Weights of a small transformer language model: 6 heads of 64, learned positions.
MLP neurons of a small language model. Each row is named by its layer, matrix (up: input weights) and neuron, and shows model dimensions 128-255. Each number is 500 + 40 x the weight over its row's rms, rounded and kept within 0 to 999. Numbers have three digits each.
After each neuron's rows is what it responds to, as a language model described it from the Wikipedia text at the highest values.

L5.up1257:446535523570465499435490512509489547526468441432468501528463525449481530565502460517476499493488522503461539500484463503504484514483478510494477529432443445449479528533522543446474506550525466488547519431440535517476509446527506526479509543538368596477522506531498562495486494531466508502531511472467544473507504543573507463523458459528462466493495432520500477486529474489507472556431
Year dashes and suffixes

L3.up536:430483525489444506513581540489496532506559411465503593496521493546535528518463482525471470564470464511548547539502487469508480505520439500521465362452475474538545465475493392468507455504401527524495483582546492531467483494531491516522526509488419423508456503503462474535507557631526487447488475484470579511579529471574587450483506450521546471509499532491541448505589496508561490489532
Word-completing suffix pieces

L3.up315:533530557482446468490463488519557563471549503501555454464446443507506483497532480541560506532532498452464511505484487535500509469547492508526453445457516540468513500472512512479521564498555449533477499574540501494495517395473567537472489510469497400459444511495509495497507540506476425517488520472461491452478493505479517523461510470507494477488490458456472511536456526548475482471558
Word-fragment pieces

L3.up713:558504547475484524552468501476426514529522449448398576499501496478506391548526511483534549498510539531531474425566463507577559502525426529465502533479453464495528490473490455496479453486587491552471528499512500531482493399500514493483452508485477458491549450453479523507449474547519480517530549520475579459507526532419508473530478469521504604602496518565508488517571511523421542482489
Split-word middles and auxiliaries

L3.up865:509500509550500523477448575490516508482497510457428579494546557604493466543463480417477474444469475495517552496504525552444475475475483391522467530526471455626470471506470480526521423458535475526488420488454485476520470563514431548535523504535518526517532524486532421510514473515545524428451518508511508585513480488568487469477514540477478477470476500549498467536565538494463421556459
Mid-word subword fragments

L3.up1003:484479547411444461461467480528520517466547491487479463544511445553531503519479440520474485531535464508455485553528433505483461481507500516519489462456530525426501479508509456458541557528500466465494493520485477519520561546532488512470526463535470427425426568532481439562445507530529509418484514562424537468510507525618572492478487449523502490485573523515434493531502482479515508515485
Word-ending pieces and follow

L4.up247:506524539471408435516536524531458452507511483517465472493449423609482500466423522504503543481566458467466504552403475381534490480522451510532474515553415542545501498532515540507518507560503529517502448433506615466529446512526519481524545458483547432465530472541490509523514516507512501482458509496523479536520451484531468499528504567456457461410499500568522412478488500440463474532473
Man and word pieces

L5.up402:463473487544447503506531565423425467466493485476496496457494449564522526517481462472442502445497536396457468488485473519529468414475452514500422521496490579497525480513395499579551372487505528466566511517504484491533430445490599476480470469527456562508540517483511503512525524470471531482522496429575516468481582448498530460513558533499501519500478496484568511450590505570524566494384
Word-completing suffix pieces

L3.up704:488501509472520551456464484482484534457507437509494486480535487463528458495529441443529483445537554507527457545491521468488478576504472490475499539518570496561471480512473505477515521527492512522541506491526518541584474399523496475535538470522451528587513460400482504491508497520465504534567492498474631459547499534360466463532473446480527386443544533529463522526462472529485541498516
Word-final suffix pieces

L3.up1161:516495496406419488562513517454494485559561534497476460586527451505574534546545542489472597474477428457469512467515524515509515459478470497451522511545574449425536514555479495528452496497526542434500508453475453489522489434468552470521583488518483514528459511505446570551484509528486489474486540528501502494502530498429543531507521521486489565546502499584511507560476521491533499580509
Mid-word fragments

L4.up1342:486571543531548481452506551516488493529492485525505558522524541503496502490529486516471469609517492463485586533418541527474485472541523451512501489498508490543494535546532544531536475522589435546562499431471547501559510513460469465536487485538500558459506547515548495523516544499460401511446533472500549495519447485531558526524492519505479463596399452493486493491465466536514486492384
Mid-word continuation pieces

L5.up59:495441482466520538448527507519548460509454499546452528531539470524489521562472489465471516499544512507420558506549539487459521506567469537519486512575504554472548566539532479545575483494563498566510500615505492458473523561512496480567556551541496514488498566466437491446479506507493476459559460485460550471472539530541488452541588455458534454575513511499552478475519527481515543549513
Word-piece "ine"

L3.up103:506508548488510535472574508478496541500462487501498486490548572487537495541472563472485527362451463478535476521480493498453437475460500501497476505560519518488469516568538520469498500517471470404567472509444462579517487478490512600511514465419453468445487477467462460473490479529497585531456522525555511526432478447501511429494517517526477468446468478472466514458500500558526520514582
Until and mid-word pieces

L4.up784:581468553558485461496488541543460519459464485559416449512472532557478575502475493472523542502505483503506623490477498514486576464446480481481494457531508496470494487587494499468539498483487457454473479537536463400512425533468442460486589484505545525471508546533537581516479531502532498529487481556504539509549449555471448512487483536512470448527432464516476467486500502527599510488529
Historical period nouns

L4.up1081:499517508567491483514478460457551451478507514497568503505478461457485441507469500598499449522476524475456504515527517513465512459498470489493459522551526565505525518392462555480490497619516418513450509521463489507476564497516442429459450419471438429426435477565489591479542472513445538498537540540492438458443490531467514458520497404462461438495510560467568518497473477510493535506508
Table cell ends, year digits

L3.up1268:504525556509454525491546527527480552441552452499548476480529579440510488489496474537512509482584532492533459551506531546488533482488479558479489430516522551530515451531565509477529554538533529552480490519554538526493498468529488546499488554572470476559501509500540514544506595561479466485505482520429546546635512577505490464509510509547517442485476565539495448516517475497520443428512
Mid-word fragments and percent signs

L5.up1347:376494468510506484475456509536532407452542509519555461521496542468440412514558498448475473550469503508473568510584493519498499479530490550493520413505444574415453520475491570514524493549492445491513470526458463514556484521494448578491471555529456536465564502580506537524529502537455562473500571525498437528534539529552469492466504534511509392454490457559518506444476567493504511521491
Non-ASCII character bytes

L4.up59:468504468457543428458425474553444533479557485568547503469494482551515507489496523483524539544497463519482512512525482494542557479563526463483537473535482542582486536573465502538548503411496488496500435486461459515460484484522551498558493543463464498515558391471508491548533481464497483583539447475481415526498521531457495565497478462460545510433487505455499539492506505519481524515481
Split word fragments

L3.up904:429523578511489544540473509467492445503419550534518538430506524465567498503453521574493460463454482455537574580528519452453500446500508461510448450524479539557506469524457469504537549515466538479499478577515522523543500483501536508484538505529472492454468489486514481483521625476462526533525494490480553531494474490553409522500518558484508481513526496449542375488442518517490482534488
Word-ending suffix pieces

L4.up31:472543410482468519500440459464468463500490496505522458504489588498461442464521486451529496499525474499422497546556465524501477381518444560568541509480474514528552507574531435493476476436500483547498481502459515573540485543492594566528499496524514452463440454507524536529497489545539583502515526458493464472543506486516517525493516641512548466476535495527525421488504472474441571513436
Mid-word fragments, table rules

L4.up397:495527435445512518518468515468501486493501524487484491504480459477440489458454462438554553519565507587466539506517422537538520542542532459504473537479477541475480460557465514544462443512450499607518499521536515517563466488505429563472450505479525509474469514497509572500449480404512518518427555581465499507516503530546577464538514449514483566562492524428595484487485457507583444464516
Word-completing suffix pieces

L4.up622:514488554533511507410429512466523526456486461536520487511509430537559439447522530512486514544428474502451486456528479542496536606470508471511493436509517461557487497496462505507519477538500548544506463534571400537545501453573512487532508526465495518436474518476539473567500522501522450532544464546489438426502470544467481513544471534452459504455516446491489489551486498467403521480515
Mid-word fragments, common verbs

L5.up451:523524534451504462561478468493548454471468519456504519549454448466493453580483493545492431555484554534458458560522473486421462529513474503486483554478489500484546426469461505504490517609498502482465525425495509466575490500575503479491398505549451411432461521506476537564496522524463545517474478524502424392491437463489508474531498372522477419554553549496448477508524453496560544533473
Table cell separators

L4.up1377:494487503463468508480481453472476452455475510505543565494536452486449524499510541480473505523476513488503436424503545572479478550516500443470526498480536516488483491516472454499510495539500593534471620496531490510473469477513430460465553539482494425574532533506572561471456491479466505484535523554528487503500498451467455477479490472450462497536492544510488556474449511464519509502556
Quote and clause openers

L3.up1365:529558499530511565494507525448480461498537496483494531552468476471521457518464514497537388522512495500433478545538464472466479480505490492487455568542538524485507479411476496510492469586463505518508479500486477547518488463502478489446426481489472454427491503465521642600482487498443602504481517544493416550482438456489484447527481444507444423438514523492530497476490467557538561590478
Digits in table cells

L3.up1505:517478388445502475504548485520478464437436478451502496420477522571543525504435470479500474497534457497450501486454533499518456500492507518541513457505365442509470564540480474491468513552484454500483479455407557520435487554484507499543500490503527457499422493515486500501479556480563537418492514488530469487433521464552527524543482521464505552419481510471537526485559491506540519668429
Mid-word continuation pieces

L4.up1272:491510451472481470505551487497485492421484508498513462553556512535561439480484498513584559421510510549522529560473514497479500472491513534541451547505498503445565447493478507570484404462513572521480519548490529477546552532528554501554496527563489418537472517485501545507464498607527489440514521548497541539437513547551540506480472476480496442583453493443511480520541490477459511511561
Auxiliary have/has/had